Part of a small language model's weights.
Size: width 160, 2 heads of 64 (1 for keys and values), MLP 448 SwiGLU, vocabulary 2048.
Architecture: rotary positions, biases on query, key and value, tied embeddings, normalized queries and keys.
Training: a variant of Adam for these matrices, 267M tokens, 7509 steps.
MLP neurons of a small language model. Each row is named by its layer, matrix (down: output weights) and neuron, and shows model dimensions 0-127. Each number is 200 + 40 x the weight over its row's rms, rounded and kept within 0 to 999. A neuron's up and down rows have the sign that makes its largest values positive.
After each neuron's rows, "fires before" lists the tokens most often just after its 100 highest values on Wikipedia text that the model never trained on. A number after a token or word is its count.

L12.down126,259,265,183,199,191,155,204,166,154,273,176,132,213,159,194,203,155,203,189,187,228,186,175,154,212,179,220,225,212,202,208,188,238,176,171,74,269,258,167,205,140,211,252,184,134,151,180,276,218,248,185,218,211,259,143,236,241,138,186,232,220,169,217,171,224,176,132,213,174,229,205,274,166,233,154,208,226,159,186,244,200,193,177,220,149,236,221,195,186,169,159,238,139,155,314,209,203,225,239,247,204,249,188,236,160,172,179,185,200,138,112,183,161,241,222,187,249,247,162,224,249,170,227,182,223,320,164,204
fires before: "," 17, "1" 16, "2" 9, "." 9, " in" 5, " of" 4

L12.down422,187,277,203,183,233,225,111,209,263,170,221,198,124,252,176,248,207,220,191,158,149,233,176,175,116,200,214,233,178,268,171,226,144,251,221,205,254,158,261,242,179,192,146,217,223,216,177,186,214,288,203,192,258,222,253,153,232,176,161,268,173,274,186,222,231,180,215,224,91,153,208,152,230,174,223,201,234,225,191,144,178,194,215,159,164,233,168,206,194,264,109,219,214,131,227,217,251,162,225,182,229,278,255,207,187,212,183,261,171,193,165,243,206,186,101,169,138,166,259,127,197,204,186,156,208,152,187,124
fires before: "ed" 14, "ing" 9, "b" 8, "ic" 7, "p" 6, "s" 6

L10.down272,190,248,137,240,186,263,187,170,185,165,198,236,277,221,179,201,226,185,209,190,240,235,201,281,199,183,182,244,162,141,246,130,222,261,227,215,229,213,278,232,104,222,246,226,124,124,171,199,160,190,172,175,146,166,164,199,165,234,185,164,186,209,282,147,196,234,160,141,155,175,144,170,215,166,150,221,202,158,102,213,184,250,88,193,243,224,225,213,167,270,217,189,210,175,166,216,211,184,275,186,257,215,204,163,232,188,189,212,195,157,170,263,193,237,195,203,192,164,248,229,162,152,215,281,208,262,197,243
fires before: "===" 20, "|" 15, "==" 15, "2" 5, "-" 5, "\n" 4

L9.down2,256,186,272,166,83,218,249,186,192,216,236,191,150,214,141,168,233,262,205,174,155,167,214,210,152,291,198,170,245,219,211,198,248,224,181,216,173,204,274,234,172,210,287,211,193,200,221,183,216,220,172,239,133,188,245,226,194,244,193,273,209,172,283,148,154,198,221,134,185,235,233,211,227,266,175,191,194,207,166,209,189,239,284,157,257,238,167,200,163,189,184,165,189,170,251,163,227,230,168,195,148,254,242,195,269,218,163,247,244,187,148,257,198,151,233,249,139,205,213,164,215,236,187,230,174,204,204,246
fires before: "2" 42, "1" 13, "p" 5, "pl" 4, "ical" 4

L3.down329,144,138,224,171,208,174,273,181,239,201,220,238,211,192,190,283,226,240,160,150,183,184,187,208,279,227,160,175,212,205,200,187,157,248,203,182,176,222,123,157,196,247,223,203,222,205,275,276,233,186,135,179,196,183,254,192,150,219,168,123,227,190,148,185,122,300,266,177,177,220,267,200,151,165,215,152,226,165,216,203,265,248,234,247,219,166,209,178,100,235,149,185,271,226,221,187,263,220,180,161,182,200,226,145,199,203,252,249,104,170,187,230,281,220,141,238,258,250,161,194,211,227,210,124,193,210,211,161
fires before: "for" 14, "form" 13, "i" 10, "c" 9, "man" 7

L11.down155,225,234,133,161,152,184,187,159,177,194,220,228,178,197,218,191,211,232,213,196,226,227,95,210,216,259,276,242,174,217,208,171,195,263,239,88,141,236,119,225,219,181,120,148,149,168,150,159,211,236,98,215,156,216,202,242,209,190,195,231,140,191,197,183,185,203,227,175,206,236,166,218,209,165,189,206,145,216,222,279,177,226,228,136,258,256,214,158,265,124,240,197,207,171,183,200,192,275,221,196,203,233,180,158,165,163,218,224,192,234,181,174,188,135,241,225,201,160,194,115,205,178,256,158,227,239,211,216
fires before: "6" 24, "er" 10, "5" 9, "ing" 7, "ition" 7, "y" 5

L7.down384,255,307,185,216,146,161,190,179,274,161,233,231,259,248,151,219,157,181,229,198,216,254,192,180,171,188,194,205,176,202,200,195,241,234,181,255,170,179,243,250,244,237,204,247,169,225,226,188,214,173,246,185,193,225,234,199,187,164,187,269,184,216,192,194,146,206,107,185,195,220,201,231,129,152,228,230,146,257,82,184,104,233,171,322,169,183,227,148,210,208,221,228,263,101,236,270,192,228,264,177,162,226,212,196,197,193,190,210,257,148,167,131,228,195,239,179,285,181,255,234,241,164,156,177,152,226,217,193
fires before: "===" 19, "==" 18, "The" 9, "In" 7, "A" 5, "C" 5

L12.down320,111,206,238,231,204,187,229,200,140,144,174,228,170,197,163,186,174,270,199,205,248,270,242,210,152,262,212,135,138,211,143,207,256,190,190,64,239,184,218,156,211,178,157,231,267,126,217,283,167,221,218,244,172,245,241,242,215,122,245,212,145,245,210,261,200,185,159,233,236,252,215,234,218,153,203,139,248,210,182,193,137,209,247,205,198,194,166,255,208,133,211,151,219,236,220,214,234,140,204,211,180,215,221,194,190,270,211,159,221,255,154,193,164,219,158,213,200,181,227,127,151,171,166,224,185,147,194,234
fires before: "1" 16, "e" 14, "es" 13, " be" 6, "ing" 5, " " 5

L8.down273,215,180,260,230,234,170,176,282,152,206,133,213,200,146,153,202,251,175,210,207,119,220,195,195,258,224,274,204,199,142,176,164,231,270,261,138,123,211,203,217,213,141,145,186,157,114,193,229,172,221,89,238,260,206,168,289,175,234,161,192,217,194,139,218,111,158,168,226,192,184,193,250,215,130,247,212,234,234,164,165,167,210,165,235,207,177,232,201,184,171,160,190,222,241,203,216,237,212,256,250,238,240,201,210,225,233,261,179,226,136,183,248,227,259,185,205,276,188,214,234,222,223,244,208,130,191,181,170
fires before: " " 81, "," 9

L8.down265,198,179,163,201,229,222,151,220,174,219,178,160,137,209,174,180,236,202,202,224,247,180,159,189,115,215,180,153,164,241,184,211,249,240,218,114,157,246,191,154,184,167,182,193,179,137,187,170,229,284,158,149,170,145,182,235,219,199,195,268,302,177,236,272,242,219,151,224,148,205,204,167,158,184,195,216,187,145,203,156,221,152,131,212,161,196,142,190,140,110,170,102,216,220,169,252,250,253,220,146,246,174,187,136,198,209,222,241,198,183,130,180,140,214,222,186,261,210,212,198,235,243,280,176,205,175,193,246
fires before: "," 16, ")" 15, "." 12, " |" 6, ")," 5, "al" 4

L11.down11,186,202,231,243,226,196,206,185,182,260,229,171,219,171,217,140,159,159,174,193,170,204,206,146,229,202,224,239,161,234,114,145,168,232,231,100,169,187,164,196,190,146,175,207,169,187,208,229,148,163,204,261,234,280,227,178,223,196,171,238,173,173,292,223,232,232,265,194,217,210,230,179,182,157,194,236,148,301,141,228,138,168,302,178,277,251,169,232,171,279,209,224,89,251,182,176,195,184,144,192,245,241,176,159,145,210,229,175,144,144,210,186,218,173,237,131,182,194,228,195,191,225,253,197,177,143,171,185
fires before: "0" 18, "1" 17, "v" 7, "ction" 5, "ly" 4

L8.down317,180,185,204,160,216,253,190,189,285,196,279,185,130,201,211,159,168,184,220,191,229,226,215,162,156,206,261,210,147,181,264,157,214,214,127,155,179,189,239,193,166,200,234,223,219,161,166,265,125,143,122,234,219,150,213,247,201,159,170,203,247,225,204,220,185,193,150,229,191,208,128,181,185,202,188,293,221,236,270,301,231,213,179,239,209,193,182,139,156,225,155,204,181,209,250,256,159,219,202,218,195,179,170,165,167,225,190,185,199,276,161,196,135,202,234,201,270,187,172,144,282,259,266,205,139,189,223,182
fires before: "," 22, " |" 11, "." 10, " to" 8, " -" 6, " he" 4

L12.down337,104,173,178,201,238,193,190,178,180,170,236,163,192,215,185,251,214,208,220,158,209,162,135,209,170,160,283,99,192,149,178,199,182,188,213,195,182,174,215,248,218,176,239,180,206,248,176,214,265,212,256,127,218,238,175,200,152,295,149,145,114,151,131,133,193,105,196,188,153,227,209,146,179,174,206,135,273,217,110,172,202,251,182,198,171,190,172,122,208,226,200,177,180,215,237,120,266,206,237,219,149,193,226,185,229,192,219,182,210,220,213,171,211,230,194,188,118,211,289,203,197,166,203,190,171,213,281,193
fires before: "1" 24, " " 13, "0" 12, "2" 12, "9" 6, "pt" 4

L11.down434,290,123,215,166,194,199,171,203,198,134,294,194,203,144,181,160,169,280,156,201,184,159,191,230,87,174,244,215,182,197,233,214,183,234,114,169,183,182,204,227,184,229,216,190,174,214,205,214,193,185,139,247,193,189,188,209,197,185,194,174,293,157,221,179,211,176,201,189,224,171,226,176,224,286,206,248,256,230,249,186,176,171,96,188,147,210,252,263,200,161,180,148,217,239,214,208,234,143,237,176,226,148,225,186,199,270,265,281,230,257,186,168,266,217,229,288,254,154,163,203,123,203,227,193,250,193,263,209
fires before: "," 31, " " 17, "|" 7, "." 4, " to" 4

L11.down288,192,184,178,236,200,206,245,181,202,195,205,199,205,185,202,159,232,148,290,183,171,182,229,232,176,199,214,260,178,198,212,261,274,225,170,193,257,169,238,207,169,161,181,185,271,264,178,156,229,195,176,133,244,239,232,226,228,248,283,224,248,249,190,158,183,178,183,246,203,193,204,233,217,237,204,165,227,227,221,164,235,209,189,131,203,282,227,178,272,205,270,312,254,245,175,198,229,166,224,214,250,174,250,224,297,170,167,246,283,201,170,183,111,173,173,207,204,218,145,249,146,245,180,188,196,257,163,220
fires before: "ce" 27, "k" 10, "c" 8, "ces" 7, "t" 4, "n" 4

L4.down183,202,376,204,221,178,192,177,175,256,206,223,191,204,264,126,162,207,138,260,174,181,234,269,209,165,204,195,210,165,203,213,189,159,257,167,215,221,155,250,188,225,221,187,136,224,204,144,202,213,186,162,192,246,194,231,170,225,238,211,236,153,143,194,173,135,118,238,172,209,195,158,191,212,216,173,138,253,223,153,227,185,271,178,201,170,243,173,198,194,239,175,210,213,250,181,167,134,205,108,172,153,238,208,211,121,189,180,166,239,229,148,192,218,221,255,276,70,216,233,217,91,143,212,222,188,138,211,212
fires before: "3" 21, "2" 18, "4" 17, "0" 17, "1" 14, "5" 8

L7.down423,191,333,218,217,205,163,231,225,217,176,180,283,193,216,195,216,135,259,256,215,222,187,192,190,182,252,239,208,163,171,181,176,139,251,221,261,243,195,153,162,186,179,219,168,122,206,220,269,257,203,180,212,273,245,233,140,198,177,170,223,199,172,186,165,227,225,224,144,182,184,192,197,211,210,166,176,255,194,194,210,141,159,268,185,221,261,101,223,183,183,183,198,172,174,220,172,202,170,217,253,186,106,307,233,197,226,166,193,236,222,184,192,178,181,119,188,94,153,246,130,173,192,256,257,217,155,196,228
fires before: "es" 17, "ing" 16, "ed" 15, "b" 11, "e" 9, "p" 7

L3.down194,200,329,203,199,179,207,215,242,194,236,239,206,222,251,160,171,214,172,207,214,261,179,214,175,165,197,257,200,211,206,200,219,208,254,186,220,106,203,193,231,192,191,252,224,220,220,207,224,210,164,171,151,218,273,220,209,228,197,203,159,237,179,214,169,211,177,177,196,196,219,175,188,170,159,265,210,228,180,163,205,213,215,187,243,158,164,190,187,214,184,178,216,201,240,205,218,238,188,209,98,126,181,256,140,97,160,179,231,212,190,172,201,186,202,194,128,474,232,172,180,245,223,158,209,231,224,174,197
fires before: "2" 27, "1" 24, " |" 17, "4" 6, "3" 5, "6" 5

L11.down13,217,205,102,174,160,234,220,141,183,182,199,247,190,198,181,128,203,238,257,249,170,208,179,167,189,143,189,212,240,267,164,160,168,197,203,95,222,189,240,197,215,211,215,150,176,166,236,188,205,215,228,234,183,184,271,205,181,191,189,138,179,223,209,161,156,252,157,193,136,186,201,163,192,173,217,267,163,294,228,224,108,248,202,204,138,82,223,205,242,155,115,192,200,214,232,245,152,195,215,212,205,193,141,201,204,239,202,131,150,206,207,149,198,235,165,229,82,150,121,175,237,187,152,228,248,244,193,114
fires before: "ment" 23, "ing" 23, "ed" 22, "er" 5, "ers" 4, " the" 4

L12.down159,207,235,207,211,207,228,286,179,114,196,214,248,153,224,207,179,189,269,215,263,208,300,175,167,232,194,232,214,184,166,217,88,168,230,320,114,158,221,215,187,219,218,245,150,117,166,239,164,191,164,325,251,214,172,188,253,213,166,206,172,219,227,221,181,165,216,171,218,227,196,192,157,203,204,170,222,186,164,211,131,145,161,202,255,206,131,123,141,243,236,217,183,187,147,180,198,166,188,224,217,162,222,208,254,143,193,230,178,236,127,210,142,185,247,280,157,157,225,245,246,182,156,183,241,146,226,221,182
fires before: "\n" 72, ":" 4

L7.down183,239,90,201,145,180,153,195,133,203,153,196,228,192,203,200,256,168,144,181,273,227,219,170,200,182,137,140,165,265,223,193,184,209,258,242,126,208,173,217,182,159,244,325,153,216,185,212,156,265,169,268,207,138,224,180,165,207,210,185,223,144,250,161,257,195,213,226,164,224,120,206,173,191,146,152,206,188,198,187,217,231,130,150,297,235,232,189,206,233,236,201,258,158,183,225,169,134,230,236,136,184,214,130,226,143,252,209,192,191,226,194,208,190,191,202,205,263,275,192,194,210,206,217,189,207,289,96,232
fires before: " " 28, " (" 23

L4.down222,194,254,147,169,135,182,203,221,177,194,164,272,193,139,233,173,158,180,184,171,193,187,205,227,187,236,175,252,182,165,223,194,197,291,241,187,157,275,234,256,231,294,210,173,175,118,200,151,98,234,241,324,194,201,200,130,59,205,168,116,215,250,172,205,151,201,184,143,112,259,165,189,207,148,180,226,210,184,231,176,173,186,235,199,175,218,211,234,191,145,110,135,187,173,213,252,201,243,201,225,174,239,166,217,161,243,214,208,187,199,196,221,156,204,192,132,241,203,232,255,203,183,178,249,190,150,168,225
fires before: "ice" 16, "ed" 14, "ices" 10, "ided" 5, "ing" 5, "ide" 5

L13.down232,220,168,156,181,153,205,211,189,230,198,250,209,296,135,183,204,239,161,160,211,150,224,221,144,246,154,244,226,198,251,177,247,209,168,189,75,197,228,187,187,167,222,265,219,206,237,203,226,167,262,210,207,234,228,181,192,183,202,229,181,138,144,192,171,226,167,221,176,195,178,221,239,203,213,199,172,212,252,171,160,218,223,202,188,202,200,248,158,243,194,188,207,206,231,242,275,190,237,253,213,186,214,135,206,159,162,136,114,199,175,123,205,230,215,186,193,225,143,269,174,324,183,181,227,210,298,177,159
fires before: "\n" 19, "." 11, "ist" 9, "," 9, " (" 7, " was" 4

L9.down92,204,227,224,123,155,211,214,162,154,247,232,220,232,226,149,170,196,221,203,221,188,228,262,152,224,227,224,266,221,267,241,227,209,236,275,202,209,164,227,261,148,258,213,164,172,193,220,215,189,252,147,196,173,239,168,307,106,226,158,198,138,161,217,127,202,192,208,200,261,198,227,191,162,115,176,220,167,239,190,198,198,265,207,188,210,255,135,246,190,221,184,204,132,174,171,162,247,218,162,170,230,164,191,228,141,157,161,199,223,160,267,182,261,175,197,182,183,205,222,117,235,249,269,132,213,186,162,254
fires before: "0" 33, "1" 22, "2" 12, "earch" 9

L13.down289,180,324,150,166,203,222,141,171,197,186,164,242,167,149,247,162,196,183,186,216,206,281,281,258,258,198,261,187,199,160,280,156,241,231,203,143,149,202,178,185,197,194,227,212,192,190,197,221,133,267,163,217,159,162,201,157,190,248,211,177,220,191,192,177,120,228,138,179,150,256,168,178,194,114,221,214,179,250,201,194,113,210,242,176,224,127,224,149,287,182,182,203,233,216,164,168,216,162,203,179,158,255,174,170,107,225,232,172,155,247,190,219,256,164,178,217,179,238,152,162,228,147,244,191,135,239,230,146
fires before: "ed" 42, "ing" 35, "es" 5, "ement" 5, "er" 4

L13.down180,193,147,142,179,205,189,183,166,186,222,179,215,141,238,210,120,232,137,206,212,161,227,279,193,209,241,183,237,139,247,165,252,181,136,175,195,194,193,196,182,211,169,162,196,219,203,158,125,211,221,169,177,191,219,243,294,289,227,174,202,217,232,225,165,219,258,212,231,196,206,204,260,218,226,231,249,236,217,185,235,171,232,185,258,173,300,240,230,208,181,138,159,202,187,208,217,150,230,281,183,187,190,140,186,156,181,133,241,294,201,118,159,171,210,224,171,260,198,157,224,138,187,250,258,144,233,250,216
fires before: "0" 21, "ey" 13, "ir" 7, "al" 4, "n" 4, "c" 4

L10.down390,232,209,262,247,152,183,201,162,238,142,199,232,154,201,250,191,236,218,207,185,258,162,230,178,200,153,157,157,207,252,117,216,244,210,193,69,226,177,138,231,239,206,240,174,230,144,173,160,184,226,121,199,214,174,266,240,159,193,225,285,191,234,209,163,179,201,216,234,132,142,210,139,207,168,186,275,149,168,196,221,238,165,178,270,196,198,171,194,215,200,213,204,185,160,237,153,139,208,214,208,175,206,191,196,236,127,143,212,261,228,241,217,140,148,213,194,249,183,176,204,243,210,118,224,144,215,124,224
fires before: "le" 25, "les" 10, "er" 8, " (" 5, " –" 4, "ck" 4

L9.down239,217,177,207,201,267,263,229,181,216,189,191,195,237,214,251,265,100,265,220,140,224,113,188,206,286,197,179,186,137,170,220,193,195,156,205,211,232,201,197,198,249,190,247,190,163,138,226,252,279,276,138,202,206,220,226,173,195,238,182,184,235,179,204,223,182,159,203,146,188,205,189,118,183,147,176,129,210,162,202,258,174,231,174,181,155,204,216,153,245,227,144,195,156,131,173,225,302,192,294,231,172,193,207,188,188,184,144,266,261,230,159,208,167,245,192,207,263,180,217,272,261,184,139,254,165,172,277,176
fires before: " " 68, "," 13, "2" 6

L11.down229,236,241,176,208,161,183,175,111,226,230,227,211,232,203,191,202,121,207,255,289,209,260,141,205,239,237,226,148,167,193,228,154,204,249,157,253,246,151,220,206,232,203,208,217,163,145,219,171,222,215,243,254,197,249,193,181,230,192,172,239,218,99,210,165,145,242,254,177,161,191,203,294,166,189,157,151,79,162,273,221,191,272,297,212,168,222,201,179,215,234,193,261,241,219,221,187,163,164,161,194,221,224,250,212,213,220,152,223,227,233,258,169,218,224,215,207,145,171,132,184,135,179,229,222,224,221,155,195
fires before: "ed" 11, "th" 10, "er" 9, "ing" 8, "ent" 7, "a" 6

L13.down145,304,197,151,276,241,194,169,215,237,146,201,185,194,202,209,182,211,106,136,227,225,198,157,183,235,271,106,191,202,201,270,277,236,178,167,245,174,197,215,211,161,203,202,163,245,221,190,145,255,297,193,154,233,214,247,199,272,147,219,165,252,207,201,266,234,170,160,173,183,118,201,173,207,202,252,191,201,224,207,103,243,179,204,199,208,237,243,277,169,144,253,170,205,197,235,231,239,208,259,217,217,231,222,262,216,187,173,236,180,215,236,170,235,129,134,190,276,165,143,219,227,156,232,208,209,237,152,247
fires before: "\n" 32, " He" 23, " In" 6, " She" 4, "==" 4

L12.down261,164,158,280,267,213,153,200,158,186,219,190,219,202,194,172,217,184,266,190,236,163,179,238,248,137,203,224,214,165,191,212,245,215,254,206,156,186,182,283,130,258,228,200,264,207,196,228,220,178,167,229,249,182,258,228,166,265,199,226,159,170,234,209,248,139,135,202,182,159,148,237,242,197,234,182,214,228,257,132,157,100,166,201,161,263,163,213,209,224,175,273,237,185,272,246,153,184,246,194,216,202,184,281,278,210,274,180,214,270,195,218,153,164,265,206,234,139,203,204,184,206,201,196,227,138,162,191,135
fires before: " " 48, "ie" 5, "it" 4, "i" 4

L13.down48,223,75,206,209,203,204,213,208,166,168,210,217,275,202,181,196,211,219,184,324,167,135,185,144,122,215,184,218,177,199,227,245,163,250,180,105,218,194,225,329,180,234,210,215,176,175,216,174,216,209,226,212,188,206,151,247,167,198,236,125,207,222,170,206,196,161,268,148,193,269,193,232,244,154,169,257,204,202,209,163,199,99,208,221,195,168,153,178,182,174,209,182,182,232,220,267,192,249,238,254,216,216,147,182,201,172,141,157,242,175,117,219,206,213,161,250,201,165,207,181,223,218,220,234,89,249,113,231
fires before: " |" 42, " (" 7, "s" 6, ")" 6, "," 4, "==" 4

L9.down152,107,219,175,244,167,231,247,213,208,275,184,285,239,203,144,290,149,199,156,156,208,176,212,131,197,216,252,270,222,246,220,247,196,207,202,201,165,144,200,230,221,282,188,206,246,159,302,239,257,182,163,234,130,175,178,200,160,258,242,210,195,171,181,231,179,157,205,162,194,129,143,183,210,229,215,169,212,179,192,153,183,220,211,248,189,198,134,250,247,186,183,229,196,179,207,163,227,247,214,169,223,231,67,215,243,228,185,114,207,236,244,167,184,193,156,191,252,199,254,222,141,158,219,185,220,110,212,175
fires before: "1" 29, "8" 13, "7" 10, "4" 9, "3" 9, "2" 8

L13.down284,127,210,188,192,192,215,191,239,228,182,146,250,160,231,220,216,171,215,155,246,209,242,180,268,168,218,175,161,147,186,202,249,201,196,210,122,232,226,233,229,183,186,240,193,183,221,127,226,209,182,156,244,211,162,213,187,199,178,219,191,272,113,245,238,240,173,206,265,146,255,243,157,221,151,185,130,207,196,184,182,115,146,245,168,117,184,285,242,201,129,210,157,249,183,167,139,184,221,276,215,194,200,173,257,180,205,269,145,172,230,185,221,172,176,199,157,235,190,169,137,198,130,175,180,191,225,148,217
fires before: "ed" 44, "es" 15, "ly" 10, "ing" 8

L9.down259,195,140,271,234,157,195,249,132,190,163,157,176,223,173,175,179,158,223,179,206,177,196,170,223,168,200,116,187,166,215,147,254,200,213,239,149,172,181,220,228,170,194,239,198,162,199,218,196,181,230,233,201,147,220,232,126,171,150,299,152,144,181,153,143,130,243,219,212,144,156,228,214,214,149,276,185,210,189,177,204,137,200,242,281,232,215,164,214,216,170,198,237,217,216,219,257,206,175,188,139,136,162,217,191,153,194,282,226,183,232,215,247,250,192,189,175,180,178,149,208,168,154,131,208,268,288,211,196
fires before: "man" 20, "for" 14, "form" 13, "c" 13, "i" 10, " B" 7

L10.down350,130,199,113,186,228,194,214,167,201,217,232,237,162,287,238,209,189,234,220,211,220,168,218,212,203,178,156,196,175,177,169,191,231,292,220,133,233,216,173,203,210,262,192,214,174,263,203,128,212,218,283,193,233,192,197,172,177,217,243,142,292,210,198,227,181,147,134,236,170,221,176,172,211,184,145,222,243,188,207,112,85,263,205,185,180,144,187,207,179,127,197,147,304,180,185,190,178,229,245,232,115,250,146,201,177,176,171,184,255,216,177,207,137,216,164,209,114,209,216,227,202,249,202,271,239,208,219,130
fires before: "ed" 18, "ice" 15, "ation" 11, "ices" 10, "ing" 5

L13.down53,215,168,218,136,204,169,190,216,186,220,246,233,167,220,235,160,78,144,157,191,184,145,252,219,157,153,164,152,205,174,231,179,266,162,202,181,186,131,217,141,218,205,150,133,235,270,117,176,225,255,199,176,207,218,213,158,221,270,189,204,233,229,242,246,277,275,262,278,140,257,225,184,216,200,193,187,235,150,213,215,212,144,267,226,141,227,226,216,187,123,223,153,162,181,270,243,181,190,212,126,226,164,172,185,214,175,227,242,262,212,185,220,200,140,148,202,220,238,194,218,157,156,173,182,203,181,170,260
fires before: "ed" 20, "es" 9, "ement" 8, "ate" 7, "ad" 6, "ated" 6

L11.down425,243,207,176,178,205,218,261,197,151,231,188,229,207,259,218,241,163,185,288,183,183,175,189,177,212,209,148,236,249,238,192,183,193,276,175,128,212,212,151,119,217,206,223,234,129,166,165,161,231,178,248,214,207,242,151,226,242,194,181,193,176,133,210,226,184,205,313,194,135,232,217,261,205,207,215,162,151,210,161,231,192,234,231,209,97,162,185,207,242,314,205,203,236,192,160,172,162,183,233,226,153,198,155,176,217,170,272,169,212,213,253,217,189,188,199,130,188,270,154,233,198,189,209,279,215,242,193,198
fires before: "\n" 48, "ing" 5, ":" 5, "id" 4

L7.down159,152,317,140,184,111,214,153,195,224,124,220,235,158,229,171,220,162,186,162,207,139,194,177,210,243,170,120,145,243,185,211,218,196,245,176,139,255,198,231,226,215,271,183,210,138,258,294,186,242,237,183,234,237,135,266,219,215,236,157,180,196,176,192,267,127,217,149,212,174,184,162,137,288,183,187,230,198,237,147,182,256,207,200,188,232,89,160,169,244,209,176,184,181,196,202,180,228,230,195,118,159,198,237,188,182,115,248,206,190,182,195,173,211,270,254,162,267,272,132,223,252,210,204,199,150,266,201,171
fires before: "ed" 25, "ing" 14, "er" 8, "ion" 7, " as" 6, " in" 4

L8.down428,174,143,273,163,199,199,205,202,235,234,194,137,199,250,234,184,233,217,173,179,190,184,167,205,168,216,175,203,151,237,191,153,219,219,252,198,153,170,238,174,176,260,195,124,176,269,145,153,199,243,201,170,226,172,198,222,167,135,213,263,256,164,230,213,215,188,93,176,208,305,211,239,195,132,212,176,197,271,134,126,228,209,215,172,175,279,204,250,177,183,236,159,210,248,186,285,161,205,278,241,195,204,178,211,129,194,201,260,152,251,196,234,229,166,138,220,320,230,209,173,246,200,207,244,153,185,207,141
fires before: "\n" 35, " He" 16, " The" 7, " In" 6

L10.down227,213,118,239,149,215,130,259,177,187,187,179,193,204,231,179,219,219,117,259,205,139,153,225,226,162,249,250,232,197,234,231,207,243,202,250,146,186,185,210,179,170,211,265,160,233,197,194,163,182,174,198,201,159,263,265,191,177,187,183,178,144,268,187,204,187,216,146,201,164,195,277,170,176,229,233,160,213,179,244,189,285,178,193,189,232,263,194,179,301,190,218,262,171,239,179,245,174,212,218,254,177,222,236,234,265,115,201,177,283,235,236,181,274,82,146,183,159,186,224,232,110,158,237,203,189,288,213,177
fires before: "ce" 29, "k" 21, "c" 13, "ces" 4, "ch" 4, "u" 4

L13.down340,258,239,190,235,201,225,159,132,146,198,185,209,246,200,219,166,212,184,126,164,182,223,203,175,249,168,177,174,224,195,129,175,222,137,193,209,213,177,189,162,186,211,188,211,205,212,219,155,219,220,123,236,165,244,274,203,188,171,219,248,251,147,220,197,152,225,161,212,180,240,180,201,184,192,205,185,207,320,230,224,210,194,233,176,177,278,129,172,247,180,181,143,242,152,269,242,192,216,206,277,251,198,214,188,154,167,236,240,195,124,193,220,247,126,199,229,222,160,159,184,245,193,198,173,242,105,187,221
fires before: "\n" 36, " The" 14, " A" 8, " He" 7, " It" 4

L3.down46,173,82,179,187,225,263,217,181,187,144,191,275,202,151,203,209,156,199,217,210,173,209,149,266,160,219,141,213,193,210,140,173,256,187,217,186,190,142,182,144,159,211,223,220,231,256,174,173,156,171,338,189,169,151,240,164,277,229,185,204,181,217,145,244,189,219,146,159,233,212,179,173,203,164,221,235,170,206,210,234,182,121,165,197,208,278,249,250,222,164,121,199,243,133,250,196,208,180,224,183,217,225,263,145,286,181,154,139,197,195,228,196,209,189,223,157,271,280,229,174,263,194,135,202,186,249,175,211
fires before: " " 81, "," 6

L8.down380,215,157,246,163,179,171,165,174,194,155,151,174,186,179,236,215,171,172,214,174,160,216,245,172,152,179,266,218,233,144,249,239,180,211,236,177,203,138,233,219,237,265,189,204,189,205,197,226,152,221,126,253,166,229,258,122,225,225,207,254,220,195,245,167,184,241,197,137,143,242,196,190,208,184,209,191,276,180,150,197,109,202,148,242,213,253,156,171,213,189,166,266,213,230,199,186,273,256,245,213,206,232,229,194,165,208,215,250,254,173,220,187,194,248,156,161,213,197,183,231,204,156,211,232,94,172,202,182
fires before: " " 89

L13.down383,248,136,248,149,206,180,215,189,272,169,237,259,206,167,166,189,242,228,207,222,251,211,225,244,203,262,198,200,209,222,224,153,287,173,182,142,264,193,180,219,206,218,195,171,188,253,106,227,212,245,259,239,173,175,136,183,197,203,216,171,220,207,145,141,205,230,111,173,134,271,178,184,187,194,257,168,192,177,237,180,148,174,175,96,178,182,243,197,308,230,232,239,219,182,197,187,195,168,223,203,147,198,250,242,187,174,153,135,185,206,209,148,177,187,133,208,101,158,205,128,211,213,195,211,173,213,188,208
fires before: "ion" 24, "ment" 10, "ction" 9, "ce" 7, "ing" 6, "ed" 4

L7.down443,195,231,159,175,184,204,149,202,147,194,174,179,136,153,182,228,233,222,179,207,174,208,254,165,222,189,276,244,143,227,172,235,160,180,194,207,206,221,199,261,215,200,233,169,195,180,243,165,193,198,70,213,148,171,230,252,255,208,254,199,137,271,269,258,202,115,140,144,149,197,172,231,164,190,180,158,229,164,161,199,179,177,185,221,183,164,213,202,190,213,215,216,247,201,222,255,186,203,100,144,225,180,295,224,172,212,228,207,199,258,98,178,193,184,208,237,299,225,169,225,216,179,197,151,194,171,216,197
fires before: "0" 16, "5" 14, "2" 13, "3" 12, "7" 10, "6" 9

L13.down357,199,151,238,225,198,158,239,227,160,178,188,200,207,292,155,236,191,222,204,208,137,186,204,194,216,183,216,182,183,207,170,249,231,226,261,60,144,171,257,184,189,150,251,223,193,176,205,195,169,173,249,229,158,167,258,170,237,259,238,133,202,228,186,147,189,265,182,227,116,201,265,53,140,138,195,147,164,235,189,192,251,214,192,206,234,186,261,184,186,168,296,227,225,201,175,219,248,202,212,191,222,230,158,168,110,206,189,200,221,217,196,213,187,233,219,164,297,184,222,153,197,246,152,174,119,220,175,236
fires before: " the" 24, " " 18, " a" 5, "d" 4